MLP neurons of a small language model. Each row is named by its layer, matrix (gate and up: input weights; down: output weights) and neuron, and shows model dimensions 48-143. Each number is 128 + 32 x the weight over its row's rms, rounded and kept within 0 to 255. Numbers have three digits each. A neuron's up and down rows have the sign that makes its largest values positive.
After each neuron's rows, "fires before" lists the tokens most often just after its 100 highest values on Wikipedia text that the model never trained on. A number after a token or word is its count.

L8.gate536:145147181101166080142146178096154156133132103102117110133128125181140041183128151134079071143155104101176137110125136151087139177139180129104076073121146094107101180120117126098051152106136139113091109119127122180147082125193140093111202194156218109123119138122114104133123087161069089131
L8.up536:156131105111156152136177135161146117138179074199162102056140150126065121143184084100129150184060110124101183125134115148137079153139153145118126099183179148121105174143118161115113138172100132101126108098136132109169104135085158134124131100145083134066075117141134164135138138201219082176
L8.down536:099089073095049137145093142127139095128151107132123079151103153089100146114118102167109102132162096136147143106095112150107103117059055137142129081122087106084120064125171103145117076123108159139180144130128074164206166101108153129131130153162084086135158125161117110127119112172188040177
fires before: "p" 16, "at" 12, "ent" 11, "ph" 8, "er" 8, "ation" 7

L6.gate154:128112076111172155127163117151110132163128075195097098137156191108127146105114105098175108088085134106116104204160147077137111110124127157105107135092100129149234101114151125125111169131141099135118107155133104127147145162141116161164098060147153108191102191112097061127114161084122119118
L6.up154:119112099148155165097112163136131118085122104198155118115158119147112127147160124139110143089086130119139090125098116150184089140147112106136178081120193127169124124142102115109099163093150122168092177114132131163210172089144140154131122111129104130057105170147138140129157136071160125055
L6.down154:081148117162093138156091118137128153182093172124119144118170110125136160121202188124116077131068085136084144109138136166131109122096106125162172095082144147134099139127100147159135137119183148116185133099126115146151109096118054119119142169060098118076102145070127085157158161132134139102
fires before: "en" 26, "ing" 14, "f" 11

L8.gate661:120099151137109113130080160163115164124139114192053137122143086146066094169105082121124074127060087141094161136187123155132170117098170131103132098203113089066186158144128149184143129147068118103107107138091154121144138146156194115131145099073122149120120096113111180121112129129117134161
L8.up661:065112120150119123119097075159122098075136160076104114133165167141181147139106129073125139112141131120095082113123113135131083127134141100167155130103105132101122163151071194162097127094143102110162106151106133105169025121171151117122161117170114128094125180152132093149060143146098160134
L8.down661:128122136086160092141079134131123104124141120195103070153129123060106133147111129056087164124127125063048181140110125140109173118174123173087138110130094085142115132181158106134155143191139103115117050102093159135106113182115119112106185099098182167162149182067136168031089150168107102074
fires before: "ic" 16, "l" 9, "ts" 9, "ol" 7, "or" 6, "es" 5

L6.gate576:102127072098176127124086116155061201119109157125108108146149136107136109130163169107146066191145148139107127089183126102105142110109149066162160116113103113136107079102150070125182050138131156125131149106171178116080125090086122140137121127117109126182138138110104055132096115173150160149
L6.up576:158140134151141185081182126110137085083117088137128090082095102114133116124136083041109137108128130165201160106189139108115174220085109173151115137135144084163132149154078087098068126117164102150149145179115100169135145119076094114144130135151131141151134134140099148091171125125137145085
L6.down576:166089117070168223099136106111159156145111149152147104074145173166112134163157079156123163152140141137084123131074169067053119131114192077116085116079132126126127131089104109161091153131120149087104161130145134107101136151118159113140122083125161119108124130121174073126153117185120126076
fires before: "2" 17, "9" 12, "1" 11, "0" 10, " " 9, "7" 6

L5.gate362:115109098117122146111141103120095120197108104083172134092176120093071133171088140179141148133154130092123192102044122161122174093113162094141102135105089113094116160157157089106112104148120175131116156121094112155135112164080162167133168143087114095127191140079133078172145107089147089149
L5.up362:089124107129107097094149099118116162141130102074191117124156177107047111145065161121147155094164123144134197137123061162145127098067082137163136141117126162197150130128176130104089073119148159121169117092112170111088135201070167182137119127098118114103171085112177107105101113097146124126
L5.down362:139068151091143082093143092105131108175128107152127115119101175141092104122100087129119122080133128170127036132200129018143114131102159206136122095101054118173166110212118109150054155111104106167103117137158122155108073123137097143163124099104154142114165152073145171092057132156147163166
fires before: " " 40, " C" 9, " S" 6, " Te" 4, "as" 4

L8.gate421:187103128157124095090098086115124145160142115105092124083165182107083104092160112159119132101180113082118177087186144123145202171132138080161170073189118059100069119150120084166097133101158168147154122113120137185092138096156098174136107146114138125068077121140148156083087069129136121128
L8.up421:142103169117166093116128098130169149124133112178147135141132116172188118150181141134110107059136098089171087091136108084144149142155134157072105082157112148094167156163068161111117130071096134145179181183107074093143157193120131026115168072142148130088145123102142129145115148159105123076
L8.down421:063132112122185099111112195123116110192074170124079121135188173137138128098122148109164132101112113123074130092132144115164109151109164138075133132186102097129101144182102084192125137116126137190137110094177119132024155195156142106137136114114102147084153104111151184121126127150135120152
fires before: "7" 14, "0" 14, "9" 11, "8" 11, "3" 7, "2" 6

L8.gate659:165098095111107126188135106145135111094145135172110119140127096149126061130101151153144105157108109170090110130126122155091143089130140104100075136110076068099150099060106143134144139141147170129082153170087080184154100160088125167108115142159146066113083148113192078127097068120115173140
L8.up659:119139134140156066107125127149132093112065097112093098149132135090128120100086150097051170125119112158121164098115139064157071063095078186137113088158132122146161130106144141114167134165148137076119171117086062140151128104124149141169135129171147150078106159163149184016168144059166190130
L8.down659:208087130149121162098177173073141086151147166145115170105125117074150115042108014176176113150142079161153086166081136116148085138108145118168142140082143074128140131175110141162129143169131156125124153114185100145124127116191196158124125162137119150142072114174177119150136147069147145165
fires before: ")" 14, "C" 12, "A" 12, "P" 6, "S" 5, "E" 4

L4.gate487:102088106176105154168124100151186137132133110143172109132125120134087085093112112161120122098198104149114176101107109162166143064147096123166178160125137101139117152167125092129156127139178146125139077170112060124149181174127184076109158111091140119185070147122095145162062134137173129050
L4.up487:126076136164140208165114130150150113130160128182131128129108115129136169125172129142190130086155106110137185065136157101117165109163119104121155107217152128156132175147080133146173156132121214140137077149165053101173139190066168092199154108138158100166113134139102123190148104134148187100
L4.down487:085159119141150120142214125143096189186128169085157152170176166108167120106160059173066124112164117107109118136048091138083110101193117048105100108150100091128143165112100119083149175131127128126133099142155070113097094128085150112125147083090141139243151131108165151121143146114135118092
fires before: "-" 33, "2" 7, "==" 6, "H" 4, "9" 4

L8.gate556:064159188125136153117142111108139104146089104126147131159197153136152126122171165099126092071180138149195151094153126067110134129195128152169125105106112091085103152109140125087090112098166106131045207178137139150161151135129154141110155215096129105159114118068120111147149142114109128151
L8.up556:184078184149129129138124109109146143111134102156176112110107131114141058121171152111147162135152128165115166133116153153143169125110082175119172152076086125115071131111107062138125107106118172120140161162160114183117145082107136088099105119117147141123149165119119097079111123145154124049
L8.down556:106158170129111094128096096130139141115110128140160166099130103177170185105111107145172090108143146114096086099124112128105120149090116159109108105070096139078131156157217121101168133138129162130135114116114117083145197079104120077099110125145100172063147083133125151141171160136133144147
fires before: " " 19, "0" 15, "1" 10, "as" 6, " the" 5, "ation" 5

L5.gate347:164086112125106129135015117183148070135117169162045075111107078140113093157116082131167078158108110192088096106144188101139132095109118151142114127143103114112145105140083116170186109114137144102141160143136164154125099134152077125132195188115136094142140144106131151112103097171132128106
L5.up347:140137207081171152132151100130057157179049110110167149151115156136114142176066105160110088145157137124129187081097058131110138160138098139158106092185109106131096164158169129172127097178203119089152146137156153135075081171094138110141124141123133135076168189091151120154103103090119150058
L5.down347:102123117109064142092162115081136120070174116106132098203162077113167094089169115135116176143084129154118166138080134210115114130040098115094114091136195162146128138133209173123175103151114130101115108120148142086140092121086097159113144184145147125126128178145164142061104122115104167153
fires before: " the" 25, " P" 10, " R" 7, " S" 7, " New" 6, " M" 6

L5.gate207:176135095109117072120204147129109107154090157146173097165108055129160084135062146125155090101107116172111143145156101140166116121113107110124132123094116148142127203153112111171082095113123142144125149187113186188152117136110187139081138152130084107127085198083118079100074121145183165066
L5.up207:145083121123068102122159130108115135140087114105141124122159119085147090122130185151198051097127103148061117126156131107153128090130090118109107126091106112168123136129132096102118097161090099045139125154198107137067116181150136141121224149109090154181141175115132080104168125146136131079
L5.down207:132135103146084084094109139138190108139059101161119120127122047096090135157157090056154102139115130184132126130090137130161104101089085074090165120157153186129088103132133111116150105137116136145105097158150062121132125151144171114122173096144132145169175109111145110140182121110145146091
fires before: "=" 20, "S" 9, "==" 6, "M" 5, "C" 5, "T" 5

L8.gate382:147125152149143105070169109062163176132140110053148140077184043160145120137130081151088205123105164176167123132122168100113157112097092150090087079135133123140124115120130108133160092124116120107078195109174106121085159088093191071173148100110216107109096110105132079106106145157073067137
L8.up382:145091143108158124180104122147130101167173097118167131119158162173096153173148099082119137187159141113220164128168147141116145085147151131135136123139053126137099168051154142183084104143109170117081206143091082137184141137148141208087115147143153146056107087126106118147092115121063108085
L8.down382:110132131133183111127055109072118139089118119094120148149133138094107126119115149146133129105108150127130125106091107113139183168123122118100153113113149127124134136164140120145165090111127125129156158108180100148175133099159177014139088061139182140153059114212171094098065119187115096127
fires before: "p" 19, "c" 11, "id" 9, "ul" 7, "ult" 7

L5.gate554:117135134100131093064114120064116125080116140148110098128133111176168128111166241103132117135083157114215145084188138092184117149153121127078116131100155123107108143170075105136098076070122175114144121135142125143149127157136173088096122106110144124130109166134099143167153139068134153186
L5.up554:072113137127110140148153124125111131088095161120202032134066115125045152116174131158148118137135136074100105108082109117126136144150098075078129117186082137143115133116113108086113161095124150107144093103172189135136123094095161116112187122161144112108042145114112164137121119180118158150
L5.down554:111166108161184140136107181156109172106110127142170129150090195118173131128100134130096116103140163167119109121046130149096091148201118108092133105142126070091126112155077121095165143132136127153081110142136129100097041128137203120132188145140116113082081130134179070116103109134130159145
fires before: " " 32, "1" 7, "." 7, "0" 7, "4" 6, "%" 6

L8.gate697:217117127172144097068083132177156125097170124076132134162145103155104127103117052142105111161101166141146178055130141114161139118099181066123079106166098140089171122157075130092147082118115122153149143185162121142152111176132157122156111151124095181111161084106138121148114128127140140155
L8.up697:176126151130126071142144150101084112081158080136119151112133133191116165104033123095149220129148109166102131216144110115145140191156114173133132172202105117167160193107108122094131094181095105117143199165130163126156103140139168151141151142096144144074104111116122097114143170108081163133
L8.down697:101184143076139126153100132193167098131134091159145158145108156143183125087138127113191161119168112132147182116194176122095161152161122134149117098091120049131134104088086065112142131139149111121162125063195106131108104139155144143088150145146147140102131174143061116134084099212118046144
fires before: "ch" 17, "own" 17, "p" 7, "ri" 6, "ow" 5, "ag" 4

L5.gate340:153145096107129173142113127148190134086119151154137145098172180149187101107038129090136164135134133199118134108095099106137110163124111186143127100110066109101166154161129105143179155127159126098092186107178145104151110193135153064135162121088133120122084133105147144167114116057116133136
L5.up340:118087158078136102120122140217211048128100136118100109131080125141139122123142099136111093137065127132087103205174167148109139131101138163154144130113099118045128155100070139165090048127130169116090155164108147147131144202128134102134150200147110149146134146141148183093118108156113122124
L5.down340:160129118115061132110147092099111081121158160131120119177134166120099135146073136084069135127120127111110100118160131189101152100049114105132153143141124160096140137171143070130087072112152183115095183143177161094079152188125120125112179152119139125087148098109110069127158136087100091149
fires before: " the" 19, " P" 9, " M" 8, " S" 6, " New" 5, " L" 5

L5.gate307:139064122100128193131201131106058177148102133135171149160100159101107095171193086184117121121121123158112143135116107180128137114104144161096091138164119162102095122070102114165146119135157102135171096124159142146108111092114138156166189098127169132084140122115112132102091127153145120124
L5.up307:126179114089102135076149115146130102140097110088218158139140164121145199134073130070113164162119141197150164119145121117133122115132174146115161138090132135147059178142187135117094103125157172140143151191086127147117159118113124144112088120126102130127114135140078066089125158133122134149
L5.down307:100206168112094134114110171113170155130174096139125081145106140133129105127169139137113071135158111122094102091113156151128102150104097173145121132104114112175080114100129161138127125109098071082096105140109114135107152153132134111129106112107119122116148170088111183158148144147135123136
fires before: "|" 32, "|---|---" 28, "|---" 7, "\n\n" 5

L8.gate218:145097120120138123119148162154144142170108081150166112227173121141145144118104087122125150169113112139149182113078122140139159110167139118149130103127154112094099163136098086134132149082155131149123122157156095154133096153098192109088149171122080098145081179132164084152097140002153120111
L8.up218:103159081101127188255173105160131148176100045069103159095104133136110157127100146111142091155110195158144181104167144165092138108128110125156147150104152143114136081109157144138173114184081087162105133166122079124101121150139097146121130155107112116177120128133125106105108153074039078132
L8.down218:073141095133096107106172096083117128114127085118161099144147124171147178100162100129098126124111127124145117078095121132119100093121068131185155082029127170123108164119159116065126164061114154194104159124108115105148120160112117159166138117098118058067078126095117077107099106149161172091
fires before: "p" 13, "s" 10, "ear" 8, "all" 8, "ult" 7, "le" 7

L6.gate144:141139069130150104164074115142137101125141152122160157137209155145121121104110099138114120131133123026185124110123173145084147108146173106134158167107161148150196156123159155115129122088181133146098118139129149152178147148141078122122130136175161093123147182073083134102079119115137162211
L6.up144:142159127143054165134100126141178102122130143137142105138162092132141126120068089095130128153123123078111099093172213090115153095112160117182192118112129133136121155123146159111143075123174107104166060157122110127132150158149131072115145099162182126200126131120105149050156127141116210187
L6.down144:184123100127170054098096143132140152112172118137108180119143156075142105130129135085133116147176148121126122132178135096160087120109163145186163088148112150138182044153152136127099148134136097162110116115142147139151132138180129156105131104112180098148191146139076118129155138105154094116
fires before: " " 66, "5" 5, "3" 5, " |" 5, "1" 4, "4" 4

L8.gate654:158145057114117129096124124118181121149033151154176136185145143130159094103180122100064191119154090114150141123166115109063138177161098110181125134105141098094135145104144124110122111173126172121152130092144184115140141128093143115123128137145096142146113124078145101123118123146145053130
L8.up654:175139112128152115128141168166165130155155125150117127161111094111090120139141154146128129098096125114170186078039140096102171076140089074113134139161164101090071188206155125134144183096137175108118136151203082188137168098169061126103175076105160098205130104091153151171058132119122129088
L8.down654:222110106160169125141159100141105121086174112129157092072135106108120135167088187143138113094113092086123128149144132111107135120112103121135079115205052107129179078130159116189138118163161052082163155145150093127169124084166129040150186104130116156090139135074121166117143166161159172172
fires before: "9" 39, "7" 10, "8" 9, "0" 8, "3" 6

L8.gate284:184130143157148129069108112173088094136139142146164173168166150142199109181141133087133111091193093099111094105153180116136098091150097173143143117128127104111088125123099116116115144158080128158138077164160135116178095106114152145121140081101199127148127084123139083154124102151141110137
L8.up284:140115148092121107146121124131135161127141200081098185200100146102109091160155100134164141170116063118122133182152147156176154119101151131123092140116111159143148135090150098144167124199136141121149123142111124138053075152121140119099138090173082143151158074107147091135174113145118126165
L8.down284:139154139093167170120092154120106191088182101128126129069058118112124142147177154146162156123163162119102103071171100182139155115199165104093135104100154109131177132108093173123174147110192129109158147112139096156100131164170162064106122115121099129117160146128172117179158131106111171182
fires before: "hed" 12, "ical" 9, "ed" 8, "y" 7, "on" 7, "ic" 7

L4.gate656:144100061131117179118132108167100150123088136140175160113106182120163162134077114062104169119064145127066206153128072148162163110137103087154078147137148124125119097124162141160094160144132145116128125192128117116115169127095191128175180132111085132105096166116098063139110097161122192087
L4.up656:115172152108106100101150145138092151153102108120170158083110055110158122132068163110157100094149101136121191097152141096117093078109209129107094140092144122112153125135190102181144137118145134131216104132150151111139142134104174055169147048093107124102158131140132044166088158165132146118
L4.down656:140210151120154085126102100138141123044167140168163082128124133120092135135155165087126128137175142145143171121153133142112117128065160151138117135134139148036114143107180126197138091123107177182130136072135169144144094175121118066160150086127120144084088154122138001158098165173126130152
fires before: "ru" 19, "s" 9, "ubl" 9, "all" 8, " an" 5

L8.gate244:217098162132197131158106142173110088096182091088088152132083113130062135155174164107099084149154151173138106171138153088144161147178164176169068142091160110067115067098166130154133168143134111086108081140090125130142132117114126110140164157117149112073105128084125097195097087175108104077
L8.up244:185127140114192116154108075157141074161205086178095107040154158098134076133125098178140164141085090109134166100089102175147141112099087085123141121101097134117106068117171062160130164106074129153166166118161086186071141137154117142141053116125154138124120147126129125136154123133084100145
L8.down244:110079135111147161116137136109118113156162118165141115118140069057183073135132103141138099163159104109148124144120166148143147124180181052061093110063067127144125080094132109117095102175139126183134143128124127081108106152119145129113119052150129169143137152146097154190169081164102173111
fires before: "p" 18, "ph" 15, "in" 14, "c" 12, "il" 9, "vel" 6

L8.gate364:134147134092125149091107172106131185120099136122114158126141121140133133157132121103118103110151151107107039187178162091147097127094046190124122147142194122140099139141136101070098118182081093102142092034106135110113136141062072156099173082142107107203109141106117095089122079108111080177
L8.up364:133119164175131099109128139095124105139127107113166081136108130104204170131105068136120145038082190161025145185107119188057173096102115103105097067167142135110089142151085143128122091082099142113150137137159145091137142209096125155129090072149082146144121145106100103097120132184129117108
L8.down364:077115099137112084118111099158161155121144075175095109116204129102160088107183128175149167168151146105105072068158196092180134147129111105136144116155091152143121139182167115115132129109111114106176150130163141204128150057124083149111108177177188068122067136213120095130128114141199153144
fires before: "op" 16, "s" 11, "ed" 10, "ition" 9, "ing" 6

L8.gate260:127144129071146087145087168125093059145163095143056143107106115101092074126093075143142140115181129104102178105141171171131106107100121148107133113080132080143167133102161103106144151158144178147074068107120121115096131132123139147174105133152117129091122150100099062111121046163088065135
L8.up260:113206103134086201127086191147076091083157179075138151123130134119164096119147141090148098100106122114140145121157145096157154184136159136119118122089114170114137135073143174098164079134143130223143168119138099067163146141151130099183080136146104114151130109125129127136156105092142104158
L8.down260:191153162140058159196179067151117128153131143089179133105142216137144151075187127114120144119124111101131124081129108128125071156180101127138115108114098160124162160168140057170080099094141093108113054089137141119169099158139134202115111107178178118134109116036078096101096184104127143123
fires before: "am" 29, "s" 8, "k" 6, "age" 5, "all" 5, " as" 4

L8.gate561:115157118131071131154124168125140128162103081132137163117128159127111118153139182123128076124160121114166175111092083114105158133159119120109090081171093131144200113125164118136143150139165125179117164096180106127114140125112100159153112105126078091127124071136117127178146075124157114109
L8.up561:145198116111157111161138167227122079107126122179152151117103103117107127102085153191160135104177085036107112122132150085133098117163091130078055113101124108159156155101143104133080141152158114105135098105143150133139164186126136133079126110131122154160156114135148161151158065154150095166
L8.down561:168109141103071083166122198130096176096119131148128146104131106065066042159194038145140122112108124127142128157061115215170169140228075155128115135107118116162157158106098159180178133175136087152129152108108150077125155170149064101115104132121158175105155089119125138101121096072109109140
fires before: "an" 16, "y" 10, "ist" 7, "ed" 6, "er" 6, "th" 5

L8.gate486:143097141188124075101143138080137146167115115151133140151143158119118129177074175148094107093155107142154143164042156157114095119142144138128132097126109113103161147098181063163091118196092133124116077144066115156120127081127145132159092078126129097122097178078132093119125165147159093129
L8.up486:118192187093164155174096077166159138102100108116168124128167127110150135133202107120126156127127114166116170103150132121155109104150178147101073111097156093111075120117106148166115084113107155125121144080104100143115143171157057144114166150152115065137094171148122045135175095090088119149
L8.down486:140136171135162103126121129064123113113145112088109135125113127112146166154073118125116194101098083117157139184100108194124135134143104112166157073127169079082148144202083147200158169171151107191121091096074078096125139112102152098070134134133092139154086180143097134123133151165167160128
fires before: "ess" 12, "or" 11, "orm" 11, "d" 9, "ch" 7, "l" 6

L8.gate351:118172057166099161142162102146095136164111088101083116164104107107069156109106210152095163117118157165108176083061116192134085143093111084178169153109175069098137135113103120112162138133091167134177161159164066177070132136106084194168119156115113043166108126105155103067148122109161158110
L8.up351:101176107072154175106119127098140102108080128105146090135077178094138167193056178108138148117120116107169124157109142124138160124173084084091109086146155142138129087107122136108070116145095127150151207123095146155111127108129116148153100116011117147227151115123110119143143160103135112112
L8.down351:140157153145079160135121127140109074101132034091119171175189110099149131144060154161091132121103110135146115125128183163075105142085119114069165095104116071140144135145133138083179126140094112152187155173143130139116120169110109118094090162145145113100139094158107121156126067061118116132
fires before: "am" 21, "e" 13, "o" 6, "ow" 6, "um" 5

L5.gate314:144123142128154095111119142194168146138168084145114149104126116156101079073122066075142191126094126085115076143184173107178159158093115140166165151124080137109155131150132119186118053092148171124153121074087140168136122093115084122125119095146145104153212128121116174111142100133130106137
L5.up314:088121149088104128145090127169130104101187127139085132089150155137128135055122103137144144124132114117159093114168179139189095083108108159181146147087105125123175156159066095168164153109154155124072091152164187087118146116088132034159062075132135141141171148096089164150180120146112029152
L5.down314:141145075135129084194100129162063196168177118133171079137140106127159164127112166153160196140099119113148161163129131178138117138055127144131142102106107163133134117059149051100073113097191156202095090166125180127203124153070124126144056087106150119169106175157097100107182142139138124112
fires before: " " 45, "–" 5, " F" 4, " M" 4, " S" 4

L8.gate123:175159180098148065142152114095145124144161134137158100125103120079144163151120103155098116135115113127101129161126169095113136113127093135144182128072126107125178144099081077092133163134119221166125126133189122094089186121102102116113101132181156133090169138074117112061107145150160090101
L8.up123:130171126114119138114183094136147122152112125138116112158175201159132133099205160122109119168081088154089190122098139118183135103131105084089179112061108108097091117131170100063132148120076194138117139086127136174140163110154101133103138172133136157132146113134196108095132133110097149114
L8.down123:120141180122099137114171085126082127130121128104096132130178135107154094152100102117164196154118140142146162217124149141081092164125135075131138115138124072117175110116106140167147106112137116144151156111121166108091176117070059166135171112139114136141157189186078166138150142119117078122
fires before: "ree" 12, "r" 11, "ir" 11, "is" 11, "ur" 6, "in" 5

L8.gate120:120117114086138115068047154167127150133162118133091119107119066205097147134141093159146089119123171176115153182132123071151136122155143222141092138127153091084083128149077176130133115115150100110116100087124080155149107128118104169153162202165116120137119101108113129069130081075138142184
L8.up120:091105156117113087098177145112126097176126076117162108077185116173131148116099098129118106087132181118144152149184121156122125143121147147178165123125109130183128157076108196181165119110120165151090112155121160120113082081115116138141095147138076171075158119126071181170106107141133190202
L8.down120:107147107120113097137192134173116105064107139149145106171146154185171177127110153147131092175166131106131091086160125153114117140081185103087115118158122093111111168151114100166144137106169098180183139103108178074186114146094099174092138074121120136138102107188150132125179113154144151118
fires before: "0" 24, "e" 16, "se" 7, "3" 7, "6" 6

L8.gate98:083138099123125125133119130130147112153128122124165157130129076100098071106145127156150099178123119125112182142099109174076152149138176093156171107138101092058082135141110088167141165092135173119128170141121196097166162115131080154123062175130120090092124121093144098132098119153126098151
L8.up98:121143113105126138147116110144066134172125138152135174150121142097134139132079091203131116135114141059153167124187100081136109080115180081136127130083099137167134122114134091119151126111093156145144122134122144092080122089174106105158092140155155104121055124107173157141140120186133050127
L8.down98:091150142161176119052119147131113156105149123157134129062121126117103158172132113204128114098126092135137131094147147142131135133131141078131114104168194046149122130136071159092144112208134123114066118102184186162167123157140111125088115187108101096041154160187089121149176061167124087142
fires before: "al" 30, "ia" 14, "ian" 11, "y" 7, "ing" 5

L5.gate8:081123113154111115109157117145132118134140135129183131079138099150107097132132124092174119093111119093158164089145132167100111108087156105169125139124121120087167223136109090170061141131156155143099142185117167176118125172141090144156111118127143112099171080151103109096143167161137065128
L5.up8:116105117135084138074190107181238081155138117145110100138143161158129164116122123139176133112143086119120130156151137129141155115112132173062117153135129142065138183131093089098087187141157151163061106153088122133135179209137125105153140119175174122167173134108124177111082097188110082164
L5.down8:171110098117116132125158118114173122144133135100136102133085099108141128166031153166145182132068130119112138106128125172162137116099115126143100139118123123100134185103047112157172137125067193133181147151092116064104123194093120106163126105152124169097140119160118158101130132128101201170
fires before: " |" 47, "b" 4

L5.gate99:190137126124148114101178148102121186134094112117126149107098163121137119154114110106189096086123122202089175146167121130189131125159114150121079126160122086165081177069129077120083155179094135135146151151120097149148091077160177142180179102135133135088124145094124149168074097092145117128
L5.up99:145131167118151185145152134164112183124133126134189161133125165159143184135128107104082140134137131129117172100131102153158134153164104197180175136143154137078044137060110155095159093158160166141149167083125103130089149063151074120117115123116098161109171092092143178145110135169121184094
L5.down99:159135176185170163156187157116116151050173199147170170160184185125148174159138110088107142125112158097117045155128145150102157090139120192123111182101083140119141134100107121152139093120137083130107138150111203130152157052155173111130131130131121145092099134124103136116082130120120126109
fires before: "-" 19, "|" 17, "===" 10, "==" 8, "The" 5

L6.gate132:159166088151184161128093138169106090119111063138141137103098123150127207170110118128138089138116173157111141169099107171116093132182127121194101033077169150073087110163091153151147105180070092176101124168136168067108160155128086162104139126081133128071041180139173118115139114056134116107
L6.up132:126105158192166128205137119171132137119222100107120128151143108096157149107155087188116139104036101120122138177099102144126071137083097075130123168150111141095178124098156092185128081134127058102109142024083175162166165119144139139042141137149120127111098150123093102125159131168090058126
L6.down132:104105109159114130088132062147208141170155162093129116097196051144166124074101098131162182130107116116137123124133122170170141152155142125124112144103095164144145111154072084112131109208088151140149130106117107111145070116177135111099097133160114107120152093055088174134156128154105118129
fires before: "ision" 17, "ing" 9, "er" 8, "t" 6, "in" 5, "ed" 5

L4.gate337:139160131133139132129115148150127143155107151136126140199156151104109194091110177185055109110133115091182119133105113087113129099164128051134119133109104139157086061128150177132130137111122074178188150132154142103174168152139067070140142096136117155147143114124095117145107150086129156135
L4.up337:037127113131129161104119148142120140158138135098134090116112084126149201127104165155139130047115122117186122138125113160141145111105210062134147200114091139088123177155166108109105110131123194146161114107099123167160135112123141081143142103118132154125113094113096147154146122128099108175
L4.down337:086142161155182077121096152149144153122135150108119111065162083121138146082162122175099148143119113180104083181118102122172096091128161152081170162215117090179187144106123122120130134083091129142049136100079178196147105102110177137127117143087135137105158129155163091074121122133134141174
fires before: " |" 52, " |\n" 7

L6.gate109:172113111099136154089062088100088117152128104144143129101088094126157137131119085095067034129087149145085059161200171140120156145137145176131096146130120086141137131100116113127168215114160082165154121130145092115150124118095070089145146089103129097174185192083093089096158077129127140132
L6.up109:143117131120111184106163109104112102139126103081137135132081134094150200160070090097050155112090146082122097126149102111123098110097090148142108181121102118126185116143228126087156159127132045133209143158148068124175154062132148075124098078146066133117192122136137141073140114149112112147
L6.down109:146150169156162131127084114139095125079115147143135144145154101146141190173124109085148176117072121191154112188112128091130123147158121187190119137110130138166157146175130190103134108114064120183091195111096189156197096130126208145160072100127116175113115142122097146114108151142083152092
fires before: "en" 36, "\n" 5, " Sh" 4, "z" 4, "l" 4

L6.gate492:161129154135110168091170166106115107130097119137180135130188152093113100140169145153107125106124091089125098088076164068132108107140121145085167116148169061081114090125143117091134169150135138179156123150106092181164097145098112101149111060110172111124145123090141123094155101176125088156
L6.up492:106132118139166156059127151134128132175146175114145125109136199131100144134104130129166093160105114159102143060105157136104107153171099075148140128086134118147079103151099093176174110198103095072162134172195108198141031110171139156112122094139106136200091130132150195123095115117142168078
L6.down492:147116096116139127103106177146152121141210149047170142151103167110090134152134141122088152098126137144111114093152167093135107137132067157108166156074095113170141052194118161183123110111102166116147146161141178105184131170133108093126106169105169139119143143141068149133087146093122149168
fires before: "y" 21, "in" 14, "iv" 12, "is" 8, "im" 6, "ol" 6

L8.gate124:166189147127140112139109123130166129208118142143128115194178060177162132121113087125084107119136129151118137133111123086142117116195102149111127150148080142093094137078143126095169178117139102093121090182147109083107116165087166080106161117146130140131084170126205171099103092193169089104
L8.up124:131138118061145089120134083105133111145048164085091093123143114144152126146151072158116072122135198136126172171138119153104149130140119105154117112115110124101090094203151105125118081088139136047167108159137120149104158128129110145137126157176114104167128162102120126142145117137107119076
L8.down124:125169172115111118196132134076104105141121014176049136132134158129091133093092153145159148135161168094109100142111064127139158147129097081114122136174121132076133088160130209127137104103118130144139155133160163105171136137151146088156081135076128169133132124218105094151108150137158160118
fires before: "ition" 22, "it" 9, "s" 8, "ime" 7, "er" 6, "y" 4

L8.gate317:161110154118134175100139130114158132134169151120170158110105097143106121156125108159138129131090133137132189092111169151142139112151123101135112127138115092075101087109134066059170111083162117107111162140226126152082105105182106147103143141123096131194185100118140105162110128120139043170
L8.up317:101137126086101126138092072157160144154182182115129088125152130096142150056128125121079050129068126181184172123075140138139150122090132158143142094069254111087171143154110162121144102099152164197107089122154114078133126148127112115144110152130138100118096143101144136085060151024051085113
L8.down317:044112068212101176128120170184104152100111150160145128137093109142104131102154108133109136136125177142127158177091153186114154159133144123142148097158154179121082143090123154161108161071116116131135148109100128213140125097126142121158140111093093090129138119115132150142154134172148174147
fires before: "ound" 18, "ace" 18, "d" 11, "in" 5, "ir" 4

L4.gate472:139125126094121137121103166090139148167149122150100128091117147180102124157142119136116164172127066129069155126122231100101082111097141085139097105147136135143144146071153144122096156142169124131168090125085095160175117182115166108166110129113073171124095139096102150130087143133255152154
L4.up472:144151082108129138140142138092098157101169065126095129128134092190153122117122106113104136181097082144099147075136183118163055107126127114110093142169143116127138152115139150146111130121093130126192145151084130191139167121124133108174099120162088136122092165114131151126104141130237142119
L4.down472:140113152149118145157169036186098095132081154127157127154170135046089115102133151133150134062139170114197111142130045147124202189156089166131188146141131201152109116146113117113116119158144124136093134079131148057110114122168112168096171109102221124140146084156116136124132126153014119052
fires before: "-" 24, "|" 21, "The" 6, "===" 4